{
  "hidden_size": 160,
  "intermediate_size": 640,
  "norm": "layernorm",
  "norm_place": "pre",
  "norm_eps": 1e-05,
  "parallel_block": true,
  "learning_rate": 0.00112,
  "lr_mult_qkv": 0.7,
  "lr_head": 0.00539,
  "warmup_steps": 312,
  "decay_fraction": 1.0,
  "final_lr_fraction": 0.0,
  "max_seq_len": 512,
  "train_tokens": 152100000,
  "max_steps": 9284
}
MLP neurons of a small language model. Each row is named by its layer, matrix (up: input weights; down: output weights) and neuron, and shows model dimensions 0-159. Each number is 500 + 40 x the weight over its row's rms, rounded and kept within 0 to 999. Numbers have three digits each.
Before each neuron's rows, "fires on" lists the tokens most often at its 100 highest values on Wikipedia text that the model never trained on.

fires on: "ation", "ors", "ing", "ity", "anc", "ating"
L4.up50:511527519508524493498492490474612534539466498458495473536541523464479546517574465497514424439525518521536477496533554434537508491496523472615540508524537516463499475482499480565510460455472501513504491421528638504486480486508462555484504469500482538510478473520516387440419531484537539507549523528504459538499540485507439512524512496412484368488515537480489460473449483512503542496442473568493503506546529468522478555443472591488499405464511537428476529484488536515432529513496516
L4.down50:559556505520533527557542469516530501457561522560445553532488486490495596521540480472482555488487491536510498492493555570457569445528501486514434509479444482488476542514497450485519478554507485514547424519453416424509464470436523513559486496460499498436491532561540456460492512491489480507519511445515534481553463547504480467483537588488434447461450502426465473423461487477425531456505505483500507530502533535521544514575518540478561588438487553463421482468482498574481504388510519

fires on: " p", "op", " c", "p", "oot", " app"
L6.up572:490498486493529577532498469492481532525446405541475521501524471502426511453519470556460503509478385559478553515416404581511488425466481524495424517528565485467455541515499476515567491548463498491510467562589530484503610466465556549490503503517507498509475420503454453448475503546537607548536485482415446534462472483492511520468517532520483511463494529430490464543489457471496492494498490475436518455566522486543503512486560544552503504571536523479496446476487459523486524484532529
L6.down572:524492450509424500515503492451488495460526546482579546566452470448555536596458474420483568481467547472522456530518542497455491494491476498542570463502450473493485491557485510425455458497516404537472595504498500532466451576520432491521547509457544498541460473461455540540552487499520439444502440498578551522530463420479479446559482501509581589521508565470547537532484478517498471467509477507529509490430469486417509528500510530466511485481566528490491510495507517523516465543590512

fires on: "at", "t", "es", "ot", " was"
L10.up406:444485529507538548547464537541492462522499469512491474481541460522464530501486534581474505534499440492504448441536541506438494488566537450501444500489496482393401524507514539520437519522493596539416503479548520489526499595498518457452489515509528519460522501425501432519455501512425569542573498600502497480546485506521475474476534481418579472529487437496481498505481512543455455438522542494552506484509542425465513481523521558461445492463460496516568550501510443481573461513564498
L10.down406:573523504481509520557509520515503558489471518527456506579499529392510470484463513517489463468484495557426488451508417492500483495545461498500504467502536487504517476467536547558500575501542421420476536552494616490430482434512513501506460496398478517561563484532555536556445456482445469489491494511558521532505454533432462516540447512560412542464523490439544550519533493509520455568477509535487540456545486555467475604417499484495479436504500532512501520528455467482501513493517527

fires on: "i", "ot", "u", "al", "o"
L10.up615:549496523564516484573454485601507469524483435518469551491540471473478570513443517467518449501548543543546539506516503518428524496455569512447544475522474522520434558522556504512499526503474508529509510492539562494486503523506499576382520518461401540535471457490556467477443464409553478524579557473563465517557500564494479485470475456446538447483504444586422469523528442480484442485493460470521531482460499419511506514470511510518431484507537477460487482463526460476516522500444544
L10.down615:481494473508537473572570544472514500427462479568472446515478528496451487579464548538522434489483460542545513477500577469513501479570502427497484421506522517447557498519462571537529464522520513575504492487458507482543432476393513503560436544496491479484474483454471480521547501529524521461510512454462521507502547442459501479451471496582544432539447559465489492523521442457438503558502516514450455524528442427471502480487512468510548497572507598510397513488485542544476496558548523

fires on: "n", "m", "p", "t", "qu", "ro"
L7.up556:442477509546523616513395523513431497508521534445512476454518443512531522524487503534527505528484570463458451501495426512524520526507505530454542544485529451466402482433422592541570488486524588468603439506482500496522509492464512576529499551628511529514472454473464541532492444474476502498448521482467516570520480514490490472478509486467512532497490470510486491532592480510488529455501495503447508434510403524501481502521539460512482457511505510559421521540532530487464505532443488
L7.down556:514476502504488515498528503470442487470496474503513546432428471469526499498517453492521521501580513480429478505541511518440455510528412543550525534553524470538508487549443523461453495542514475435502467479500508469557551416521532539453591493460429517508571507476489440436524520484521490482490521545519465516523503490482466488395517574549490523509434580545524580459443487446558510609570535511515430461466508479530496588516444484489474439553577519515444504504553511471531479526521470

fires on: "am", "er", "ul", "m", "om", "r"
L11.up268:443572538525510526510544513503488497509437473492479517507516514527510518523508457490483446479485433426481534540455430548502476482525514538494505433424546495508482462525553471495520454517492437454416511502499572507464547461491495447465448613513500473507495504507502412455524528510528516497493483558581499472512428494611434512490488522452522493538558517444413437513540541548522536516544496491484536515506404504587585470531541446507485472517506525527537557444530587504554436515497511
L11.down268:530485477480476487506512485491542482514430540428460488520501511467549501489443528484459555527503479507545428549518459532558516462534522509519428544465486400482430475467526521546425535466541492495527425541495511464609431490555488538474560468390475474503553492504573549552503525477538504472476560505552558508465551524448465499578475526466542457568494483454532477543488494464585525467534486602514444422497508544467443590478519495539469446507484464500497469538502482509493497511478500

fires on: "s", "as", "os", "ts"
L6.up508:512494498498514549501566480499511537437498510445455523528456460489468492497470510502513491561511522533487461472497473509469410520493524535508504461476486496493519463522481503494494503516433545478550486544442475505533561516508527447504481504563505488526476510545547450586511560492430617480507566486487600508573470539487508441504551473507517541426508482423501524526442546538477434452523486563492436444457439523550499442505492514635461379460579491440558461502534491458512471500510511
L6.down508:510476531484542466475545537519517506513468463467538532459500460532402532495450571462573505474498544491446506432545508496540536446537546458515396427501522457532498494576557515445451492508519498500557437488534518481481516585489528440530578503602477549452524478475503492519441497529502539493468543536497447504473364496502504502478474531516556467503440521442460473450539519454533443446525491477463477491533451519473459531506526580489530529529544513575484506439534527435520507538556474

fires on: "s", "e", "er", "at", "t"
L7.up203:575465518545570552513526453467524455569544515469436509410550494511506483444488456488546506557482566488454482467474553480412514462507524473510439505422533530481441539527501456573473484537503538478432480446484537495541521578511483478547511522573570445535486495468493426453517480567479511464524461568518494533457497499484473519536535506432544393493537520516460448495477465549518509463547532549528565542487478421451459540506467494483501561433520511456455534529535505498477442541467477
L7.down203:440534505505509569467506514491567482475464516532489527510546514526497466536442443459515515483488453557465476518536502487458480498410441515516475504523468471545521486431476514524488503532571451538516564570470516513526422409483505522487454447466425491450539489428541454531489492578509516507480517566528557449565494504503525513548431482506446508493480399435488519485523583523503527496515502480569514458501564572547522503538551438570512499423504578494566523523449422523482423509493483

fires on: " pl", " cl", "ian", " gr", "ign", "l"
L11.up23:495535528509485536571538464469475475542478468476485518447427581500426529537505521551543504459465459488490411545534495491439488501462477493542501447505564521458465423447416487566479481484489489555478500489502494500465507471513481469489483588485532584564493451505452458510519471470461487475547544464468462476474564538498538512452549532438471507510607497518520522535411464519491525522501571569445474574499506426509508486408515517437486508573538512509435518476548592467492470482485530
L11.down23:463508486489465577519480584492444464479472491535512539543483483465555484430479519495440492547454450451543483462504501467491528510464562598503436488583480469461472557490521489425569461503523478577516521521539471443532497487528537445502490489547491498537592517479495442513510496519447476537484481509534584474487474526489474534509461558463524490426461538526409509473512430573539496453429458433534506443511491520493540526596520473476587486440504580472463475520507480532507546568532504

fires on: " st", " c", "r", "ir", "er", "iz"
L6.up332:497472538463534489523560490478555558421451439517504525522588535518481550479537459514489425572545483457542504495472444575526516513493533515487460488457562476465517452507453524555469566503363476473422491497489523439497515517492526508478492509490522548514469519512482437465584539522508490434504460502536543457497513480640556546512531492425468490515519493473384476511516539470453496490554473448450491531520463504499565471516507497503549512550550454533462458484520567463519467496450506
L6.down332:504521520505477485547497554502464425505522570474523529504436503548518429485532491473478509516499492516438502477479478521493459484471494563521500551516392479467499530515528500475471553491581524531549579485521482525475508483503509498456655526511509502510569468557512543484500429436463487520533502462488456476507467493466521510522483476608506515579580486552525465475556438496527482484512545508505499534440421475421478555477430542532457511485542378549517465449533497562501468515464437

fires on: "ed", "s", "ate", "es", "ide", "i"
L10.up270:510482516532487557430491499456508464435470519496563543453585410589483504515521523483459535535563467464547520483503510504446521487460570459508534509507483476556531481465516462507461563452461511440471548514488451483511556547566522520471442553459458509548513508497521473509510472541510508458479474554452442522429503521541473536566508467476570537506540470472433491532469572507488506456494528546459543587573448462536552391543468549536505469438478447449462471472464468464553439529508478
L10.down270:434480486522515503484469490485449557586432456466416491530435553449520436457534495480434586461472474606482475465555480445577480605469519559505462477533478577508530517540501461522491467471560471476498469542523509462510497505527556530480509452473538452501536483521472557508466545565560486548490403554545533508518476507533495525440470450523534514490411522484544448511604433553481526544512473500454525525428552461481500539488486483504462468496459504495498552524479510509481521514524485

fires on: "p", "ro", "our", "on", "in"
L6.up165:414549540472543537531514541561434524614518477483489417454498486471461533456540513538478549459445496490420486542404492498573548486590524492461527491572499513504530495504531550562445495467494498517564481507491483436504586562464564523557519522509524566583520470497480530479508496486425482518490525496516508510536410561492537520467509558529483503461537447508437483510449530470469412523513529552473493423416437500498493481487495478499458524529495494526489527486554517437533510476472517
L6.down165:535527520496542564504549472492453513476574487494522508485509447457471473514463478457459527513498524540498456433580536557438480582446504481521503458488498514529479497508511494501456463434454473404422432515546480575530530526446487551494539522463536456465461522525526537479444521560492506475524449513589489473491470537542493491513492561504547526519487570430593553519489392440493493477505544504524505499559477489513520400522560591547458459517511440531428488484534448487516513475567484

fires on: "v", "in", " form", " ev", "on", " n"
L6.up499:510459529464521584541514524539474482527471471543513437451598525523493483436486466565471534473520466436469519539493488452446498552563558468505499501581495495493484504559490562527449517480508488529505453507490525413532524559504487557497535568454464527516529439470453412446574444495547485547494601520496470468430472524540506485540487501423436456477553519457471484530488524464517512486488547500556527467468511470534516542465456473422481462517489554488427481489573442477559446565517548
L6.down499:494549447495434595509492427553445521483558497492430497538522459457489560513469536527476500543521478507535443449449521487441548438499479468606498466492493522468560539474519428466470466460489475438489523539571513583505470476462534431503536519502487508500456550533451516465502564550530504515528461509520505546544462474556473548489462557493501537603468527496588471454499536556453445558556523522444465508529527471533463467505508558450504500493490435490541490446470514558459505472463413

fires on: " over", "c", "v", " during", "st"
L7.up231:504421554593529524509494549523553439472524458480454481577481488523471564501523495490544426446539478553442479407434475527458505534536512537493526514529544487515488543534558494540415489510534543511534475438566543452487457519506491585501466511499526480497504381493450481432471490514451500432514472517473553491482470568529423492516528457482442490524483523491439484521551526431471522525534459557504568505480488451508531501392472556529494452494498493540462513543483493522507604506512496
L7.down231:527475488524476465453526478475529448451541554503486512517460545426491451560583509538529533541461520487586516561476488534440536550473541490450496470503525498535442509520488502439439537487447498462490458584464450511507557485594526497491531491559516486536547459535400499462574494535480457504457429524470477515384498474508438493492467452445475474557483433503548482545509493511476481630532550515492505484517578539554485507531422479533478460488511526472548529479456486519483502534541535

fires on: "i", "u", "ic", "ol", "ue", "ot"
L10.up63:518577537475405532543491491472505495555514517524528553516538469477473562514502492519477475500577487548459520508512488494391543472555548510521580548526418497534503515521510478491468406526488489458519540498480544501503555489476485506424493499427456528569422437504541495441503469494539496488586494507543518539531420521468507441500556466404501525425509476524464486554478445468470497466510502443502540551467504491527475445502543521593473441481517494509470460419499421576517516523538549
L10.down63:406520529495558430529511481445475474461485504477562455487476476500431577553582505500539477476471464429547447505574528516499459553440458489501536471519515468496445514565456492544495530486473575478518499493453471498487473555536533498494522488490505443429584454384487489505549570479555477474519499507586448560459506481493471474474445507567537537537467485557465564524517483484541482558570506491481483497487456473520580453535499475473526470487475540484481490549476578424508523501540572

fires on: " C", "ep", "ip", "op", " Eng"
L11.up214:481471514549471575510435494491465455459483484500531518464474410507495523487503525547516472431576519565483515510508554518478449536481529474481527483412479512479454511543582536485436538406488508458492479518573523502542509535472562552493516604505539519537502390427457484482539516449480480504464534519486422476521498453578487499495513574482493522438530542485486531584535534556463448467521490474458525405476504476497520463468477520494525527500456517521557540459493519535591474468537586
L11.down214:549560384511550497504564511488543557472491521495511445534441515480478518533565573478473499542435442448475442500519483497490521498444418489478434477545500459458500467471542507568499466486477516494512467493524495484482487523457451463509593488542453538491511509498458459510463589486525536481506469422524569517540525514449555473463491464528600476460443493550555480408524450481579541582528485473522485495478477544476455501522567533473506471574556452486551554541474546495456488514485545

fires on: "ou", "ear", "ro", "enn", ":", "el"
L6.up94:447435598478489532519534492553503472495534525541519519453470365494470487555460514549500485479489507517452479542449527482523461599499487510467519503513413506490496480481481518513505557495531480466530554549450435513479550503476535434491503545463518491587511466499460562589511506540471515427453491489538548484503486493440465456476505472482499541517531482560517526596483553519461436510484614494508491439497503476569512425566495425547443446468539498550432544478503493471539518469493513
L6.down94:484518475483490532383534505482484545487506513462488447532533517493470444514532519498547494479512457523492488483532489483470478486545594534443498492492509511557489539571457498502523513475519460469425383524532489435532488465514511569499546495549551517514511531547458494446514530393548523499474475530560485512468590504489437550543499511446539466540441491423479552387539436465493498527499529462600504496485544496486401527505526527470444404562492545476526568504478505540505501496470498

fires on: ".", "es", "as", "en", "e"
L10.up15:509485446564423479521559501514529429473445516491492493541498431531550457546378506480538504514545557504559483530458519478490453478500542501540544481503535511493510475495503448473494514481442548492461518486464499422502482531508521467508471571576426535544548454417519481561566465509589502484452475531465506507516485414553494490471514541470494513478537585481504521568496599480499517483511489500500527558502444456479505458491479494578428484508558481463451557466526576489568458585468496
L10.down15:462558527497524535521452490483459551472429484507476463514509521526490525478532533510437500417467501520524448472488533545471528530484462437514557430475509475478515460538500464543460429545531444483534530499497558517551535459584478578583476441469436507466444455524458514466491439579450523517542440498568514545471447511497524450492476517544490524483511590552425531573504516514431499486537478458447490494546510576551464507471513505394519563465546551538481524478505444479534495474544560

fires on: "ow", "ever", "19", "u", "o", "io"
L11.up42:524487569480529476462564545523437494540487536507493418484542461515479483461550466575536474487509488578508467449452487515463510491448541509529512505515532521505535503484525533551406509503524504532497507523480554465537489481451510462514492507576494502460458517519497533522504523451479535399491567485540530482461506516494509492477535442394566526558476528483521489484522408512436511549468463528432496439525481341552496547523465443398442496555564513517442556517528444530477511499496503
L11.down42:551480455542526545476407529471535455458478487481527547483472473446539475522475419511566536516509485498466505575558491497471489538547489507500445508482416453474441539520484450510449472502567493437491506516515500496485531502471438561445476600439442574539525524559519515508476522475524546517484492522482504572513398434518537529573441519472513515473497529481460477512516452511567520489488506493495510486499484602486428505558485510527523493476466482488536491611509413488498499495483632

fires on: "im", "ric", "w", "r", " M", "'"
L11.up529:480475516500483506503544593475543496454513418457572520475552507514494567598437461524465480484495477436507499586537492464468456525491562542437481511527554470500533499453458451487535564457510541405482400524467492472457520505515518530507530497520476539494523391512487528446542527462550527544484517459465364509526526485532439497505551478446514459529536481574464509527501550527485483498528552523440503444441473476526537477516524519517441508473519457513562485440545503434482517502435505
L11.down529:558489411450510557499520444531439479464463478488419502508472497460481499516513486450490521470481469552492484472513528502490481502422502468593531511572541594510539461506490451527505465456529511484495558487505440498465486500448549464498475513446507592457546542435428479507459487533510493504530508572494577520517475545464519499483536545491533469465485552436427494443526528468580521490498536522548481560544488445545496546462441557566511440463465589553484513550560472546453536478562562

fires on: "e", "ant", "as", "o", "os", "ost"
L6.up301:526527571497512503503527506491510460545447504514521521473471491444534461473459519481512410422532489571484480429493517509540485424467482431565599437474511520504516525465505448540501486497456483532475497504428468571482549521496518507502491508455473516575480498482529478572562456524458574464497570518577520510546475530522490531481551471475595466500535524470506510530399495519514480476501519558549456500463463556550479413479441421606488459455522473471531554555451491467544512528451496
L6.down301:590456491491474479513548601495499460476488450495507476499481481493418476552494516468513509448537496489452571557502509486483509496585574593458380514486421451453470536497560492522442514573539496505480540473566488481505481536472491448498457574481490474457486529582546566562522501478467546520427501537543519517480459472480546485506436511513510474549392467493525526498537535429505479517476526468450478502516529484464439533484475538502484562494448580487495436558515519527471494482465555

fires on: "\"", " with", ")", " by"
L3.up625:468514462503523497435561467439548466623433472483484499472592482551443495437581458512492495429585518520470509521504626488531560414526544600511433462511471500471475485508474475548539479509482539491474423485562473470543559492505450500492472474553454539501506473508512422479493460507486539535490527558503456511472490501526486463482548505444475483483529524465450532485415450519510534516487566493490542552532533525538521528495487571429484454501466539466513466473426487506464487538484501
L3.down625:583500459402475450522452570433580540443474496472534480459517448504504508551462503437423530484519473477518503504485532445486519512469463583514442498480540482530477512497499436517491468534474489523502490550455522491496510444486446529618449548511485500516522536579592505504505461454516439520454466558500516472548467454445621506488477529481536426521524481464566500514508510449508484532494525386527455539495576493519521478602546515483543536475480548511499529525461489489482534503509490

fires on: "es", "ers", "s", "ions"
L4.up266:432508482495502562512497478495537522501540484483451502576576544524500503513577495513472451567503540543565497445490557485437457442521565488547504479495580526528489476454509483501539444484484515473465464497440574502533474516504457431461460439540496487507525503491492488430550577588453525469560511507530458475538533475464506483557512504502530464483478518382475499492480407530515469504492534629455507552602514503454506473520497491576545531468487464492542576452480539503452473459491520
L4.down266:555489544449510508529484572471418530474478517503512454541512535493395514523523552572505544509492467528516451562457503587563549477526537468506463512431527529454433506510478453463500495491536489499543412532508403517521494515544495428529477478493526544437493484447508518575464515566486491474514548536523444471449548519456493441469535477481555459491426550533553487576567490508498534491436519511506490505525553448527559509449430560528481482481449549414476488489530485465469568440512506

fires on: "v", " l", " b", "qu", "c", "p"
L7.up56:532536513525522541540511447551497446509479481538487483483554489518473526449548529486529401457464487518477430497425529536447560482470578528557506509561548489491410527515585483555482532459578517488537497507563493475459499606496478535473517532498484526493500529429453450410464523504492490452510418518506549517504434506505431485536504467494472415468562566462457535506465454450467493538573490480478483498494517464507531492511482557460539493482585492472403517525512548460466557536453522
L7.down56:508511500575529498522482470479495470427488559471547529469433497447538513519553591513501511521492502427519470538576416453476439524547434552508534519538520512461491486587525510494544530440497536458495561483446451535561557513445549505466621516433412512515524534448484557520503492494467470558460463486526490555492514466475455523481472473476427582507503447546452497513532519515459448507539535486516496518441446429492480481483436485538514473478522512610524495471541494554511461494484540

fires on: "20", "19", " |\n", "o", "n", " N"
L10.up207:485488503491495502508515552499407504484541460452534470445511521633395481484525516532580461472420539511518480447536564509495501518468529488531521455553528497584419482475471442532492503528531527483540491568433498461457528544456549522510472508536526513507466540528555481494536508475436508513447502381472499527527504505513517470481552436495527438438489568456489505513504490574555536528510457461520518426503470477550477457533545425511463432479549506553459516474533438543484528496439529
L10.down207:439505422585468480500405506525488496509467474573482502481444534520471416595503415486552449486568488478474547563466436534482414541526499491486506559520485494488528494483490583471462533510491448465533489501575496498494428514471462527473505410507550537477519490516468512547497449483506515499462519511509493483475448517485599533530453496513494585465512506539573481575561558511527498538518545495518518552479483547515481504503495410439489515511484520451517581463553464491479452553485580

fires on: "m", "p", "ic", " m", "or", "ed"
L7.up492:484542564527555466515437513486461486545500541470483440420563522582455561491526452471462432495501547516506520455517451530457475505440525502551467556486539436478415470453476517469503524512446599539505478459481542533553480519559436555473554527537492537508532532488440489495393440544486591482452474548444464512475531543554432498513497538442541529529512504504540509523504513526451514487525497543479527509542459446523559472452514454489500474520474461554468578508427528480479470563447494
L7.down492:512482534492474564534394489448484508475469431444481493432487532463529541567571464448539471458516529521486439521516527499487550477521443584459461523540462538514570452512418508543524506554501515541472494510497523500571484479513415521501504485518480482491565520475516472532498527512481481461484455566499537479522475420450505417454492510596535492490483477418526569415479499480515530541560546494566508458494496576492524556518515562555444487469449560456504567482443529514500503427516536

fires on: "ou", "or", "ur", "ro", "ar", "en"
L4.up369:417414490500527545549521479487469468472351483516493496565442458542514536495561502518479501507461498537457534521423539449549555507532474525477583512435574507519541454536520497473482445470496454466539575528505438498501544474454565474522502524511484513543480468468539488529456443562526504467503494512552482503431422473504432487469489473566460583552523525546507542502487531474538421491505486434458543474507465474551508524468551474543462420521424502566446512497536533501501513494489518
L4.down369:502508473466486476491469442503548542419509495496540512510512551468433474471555458543544495474555541525553451466478546480486449457451461504486452498519478491548503615505467516502546432546471509551507476526513487573501488468557569498532624583483518496513563526574497491512554509450487523487456523492536472491487447446466534491431514488478531483489443462485541518376492519498530473568492473528532486520548542551443558518420472505545465527525412544541465514475512545497450436450545490

fires on: "in", "et", "ack", "ass", "l", "ound"
L7.up195:512529499453518525533522493483485555525501449539439493467509482498477480492463478508472519433530458536504487529523423451529492456457473508493516491534546524582528429495538454518518461501565521477565475538519522490477556454495589469507500478404463517510452496372470550442491532475563492537508467496549485470476519539488502518434458433543461551543522448483471471489522533455455542460504411476552524565466482508507550579462632595499495469484522520531516500533462476566558521510572517
L7.down195:526489530509484477474485570463507503515457493511523459432407514531470582484522489539411493527510505559501552536507577546504502546505492477512423526452445439523485518598528501579513504559463530569520493469503549494518484538565516508453501492499531500519495556509549467540450447523452507507580525502535472505526412535433465459546445463468520427467514509514495432450481503500567508497483492474513494561544473489407520463537548398456473461483467568480453508468510548548470516450519413

fires on: "or", "h", "ich", "e", "ge", "es"
L10.up458:497528480499503461543521503419546456481443515476502499533528505589528529534490515505512479480476560427530432530563542470487551470532546498522484476479550511456480433444559411496458578471465528452504544548539545569527450521521459440490513537523457634476498447416490520503531460475519494464534483546493541488479453494566470470428536497464479480508492508576466504523513529459512541456442559503476596452474431472454521428466541523475527485519562506469533451430539526506489540525486473
L10.down458:456485533521515483503501519584515493430517472504484496483564454458453496449462585488515490548490520532498512554575452469472518475544485482508581458473488549407509605568409535545503505553477429500529545436477527473449515438456486508492513466471514458542518546498487513461480435497518505428538499513535592500551459529503495491502444451553462563589528505510538541529494524485501440537445398538495567513500486472481551524516486483476467455447476571530450509491491496468519476554421486

fires on: " ", "a", "e", "g", "ge", " of"
L10.up20:520465568521450422486474508490490455475439523519474560535580510620524519531466526496523508462525533494519452427546476495506529480512545452526479405458533586546493407503555456534463518467526487514474504508394508436519504516429509485550518503511504554435449511498537470546510549496485516466518525537423547494511439550495528463458567528468461445518504559497493475489492517460517519481564507455465533518479499418510499432470614486449472511536551506522515505528479420533477533534547459
L10.down20:454540455504511529508512540530461473461423492558566438552436426461509494498506457424480568443489484513522556513465551476474482402529476534441550562430481487511473604507479462468550512502417504541503519490493503551485487433485525521526472527455503477516526585520444508524471522490496525459502528459559460517485449508557454577589455481570571551468494430532494540510531442467483501542512509532527490557495477610518492495530493491493517478487477571513423489461499547485457509532506453

fires on: "s", "ities", "ents", "ions", "ations"
L4.up242:493518515469459509514513477462515526584526486480445510486605516530524543468468484509466547537505425450530457472495470450449466557500560539499424516522500548521472487485477527541575496444533524530471473529569520464564458487486502485438501459525452529493494467475511469402577532534500488514562547498535463470546577550449476466506525494373527517486483551457493505468464411476509508492452537618484531557550520442500453525492544581461497441516476523443491523509498458463494575522511521
L4.down242:467541452485482436543496559519450489508512560481507462540437437451379571444522535459521539449522558500532490474426441572567551595567497493493497499487469535510423511474516535508554518508513469506496538430530461516446543526501488449537477500487514502452513525518552514541503523467534528436465558520478466437455460496511491502422569509541442498457483510516526510549483459567443551522433508490505500484521461534556493527544473416496438506441429588496533509494493522547519490506513555

fires on: " \"", "\"", " by", " US"
L4.up373:446503455457454475497473408484540519598495476512504500490540516561452523455578510556561448444539514512522488507471499492552560499505562495550416472561549591461506489491502576563603521453428516506455413470505507457456521526512476509471492469511459511502511454511514469402540524487541469473525512473571455502511444507511506473424570484485523423495498498436422451460489520535483534536465527512469541549544508483530507517507492600448529500492485522560502513521469562454488496499457519
L4.down373:577570470485385536487479548486522466441488544504521482538452433531495477452507471473445511483480474486499453491506450466542540552487534509526532542463514488485512577450507433473487534525451504452496550528488394566498536507544497453578463485504504523517548505564486523513478514416518520497505489419559585506482458503500539468477450518454534569499475467497542495488440428548510528528561587529527523507497452527462450568489451481480544461447522453625540503500474535543476500445496492

fires on: "ad", "r", "ro", "in", "fer", "ack"
L7.up348:482517453530414587484494510531449532555473512468476461441586497463469545489523487531467482487465478460453416531486507469568539422475511509436557456497584508564533463472471489491513516491476535480456517573476565457426610502472454548510474553405517563575475552453475500499466525503504483519512424517528495518454519438540508531520484493514433472472515508423424476542510514483502560484503480516522526514505415564517493499419511496439524503497524511529504522515562543523555442515531506
L7.down348:463544483412538555480428516545526476544485481548495501494507528503449487530558464453496516467535474512453538510432513405492486481512438472502501513485463461500496523530498519518501466569473517495436488503450494535478522488490514487432552503519473507475438511528470466471519535579452538447550570545512497488559568452463558501405403504517462529499523488476570539481467483496554529522517497429597510574492528524596526455517557484427506471526480500536562412564438542541432508473510471

fires on: "im", " (", "-", " M", "iv", "am"
L11.up303:472475496550554519544545447517536428455502407481503505499559561545503517485505505473496490534495491529479460430494487452511467483469533500463428422452533438567517530520512573475493506508549540398494449453493500489559503547514469543541544458513554580485517420481515458482475508532465522445512463494506440501507453576491469514539545528504583413539530511394457439477487486514448532494513498549457464502446491472578558497445524541461543472535530477468586540561481434507498504480500482
L11.down303:557588514435463565493525420468532491438439486527554548513455490448544553458498499494500494509518447491554567506486563474521476545489466518504517403530473485521557488554499500537466528492440546575524553526454481515499504453459488431506487493500459497488541518499440521481515494486436505530509482501455561516483499454486463479487478595479531514554480581417524516487494513489603561528438504365517477502497475528504512560460503403533517538489453527480461479565520459514507467483558564

fires on: "er", "ter", "t", "s", "e", "al"
L7.up192:508373526527458466528502466464540418556483519475465559528582491568469548496571533520505464549516490503552525502504603451483464485458573559510462487518562481476438475503478498527473479489487477489473498446459560459511449476538494522548509541604496410487489460508516465442567532550530513475508546500488465542455453484518442468498507470420504446500557586443521500489463458463517420503475481511544502523542468441522546488534489501538481537489562546454479482546505527456509457540434522
L7.down192:518511553503429497481490552485525483440416511561498426418491572578526472513501559553505480412483551454516508470473545479503492454498456510507518535532496511488569477489563508545443456514455478518434523471490543499474474428505495548498501596455465444417411578514504524499460483579466526524436544544501575463533468455563515516537492509531489452536517455454541465445527526484532572520514529437539488503533489474524477465534477518419519529470505534523534546538454503462504433477557487

fires on: "i", "es", "is", "ish", "id"
L6.up527:452530514434462426457530428498533508561493467492503525525563493575480514557489505527502400557472489484456451464564425506466464506495542397459452481499455502551499495556482502545425486535442516520455508492476529526546475467490502505450508559563445598498500499438482547473483551511522472467505483562442548523444477472504513520519482409517597497493494504542560509495514501521471466468565523475484564469591488451474587442542473514546472538444501443534524501507517494468511518567515483
L6.down527:501488552521503460502540497471461451528459519500549511499501556497482461545463428477475554434552512529456486576418427506484503497532502544516459505553467536456534561504520490525500439561477478577457452469538505443537490538530515446456497507476542544399535496494504435492534548498487478496519487402520566514526461493528460506484525441501445512467448507460554522428473540497500508479515535441518594525477575443471544514559543539428427430495467572448513521603485497551501526512518522

fires on: " p", "op", " play", "up", "rap", " sp"
L4.up637:580516483484461558493490559494498525600364486523524447489535479500549541483494504499468455456533411524484493418470470482499486446543508443475462519559510514486462502539485482516590521517456515515414433506563555466580564495497525465423514481499490521482485452474507448440549487549545470547523530503486462513515515473525510476490540518455523415529473483498517430473548417528531563493470467522543536566536498495483456510409546488480510492561459519478523548540502458493558522550557524
L4.down637:456447487517494465512474511494493522439560546465479476560471429454449513467466458543470504422496472514522483434420475456503524585495508512544482543529406567493477504525545491506547459492518422517491547443477497542515550507534502481471519479505518506536489535533538507460527468437509513467470480543441496522476409478474514451482497606531531446541518568499509474578532513492485526539468460454496478509507453452544497509612531453506478470532506483545588535515443488477571431598550572

fires on: "ion", "or", "rap", "ec", "up", "lect"
L4.up601:382580452493492546556470500482518550631428535535517509458541471452514543474543498509461451387567501523462452517473614479568526409516505452504502502553486521486509498436533519616534499511455489557461463461510577506457547506498495529477502519468481518509483460512511510485483392493508522496576549475482427473478506496457477517464565544529513503496487518475486479481453486499513489519473529551441501513555518488518472516471533553493508457491485495477457581497481540484432532485485502
L4.down601:556496544412501491526412537529493541504560544564525543482537474467562554512487492466440551468460493473527486470489513503479481511505476465452475521512433456435497475474582485460451455536450442517533504409511533522513535532466532484493479425451555528485460449537484516514555558525462541539452431499523477575530515509446534483508455573558485520492522554557556490554513410535442433516433471486511515454486420556433499578535483477451487474492502486531528485471470490503513559515528580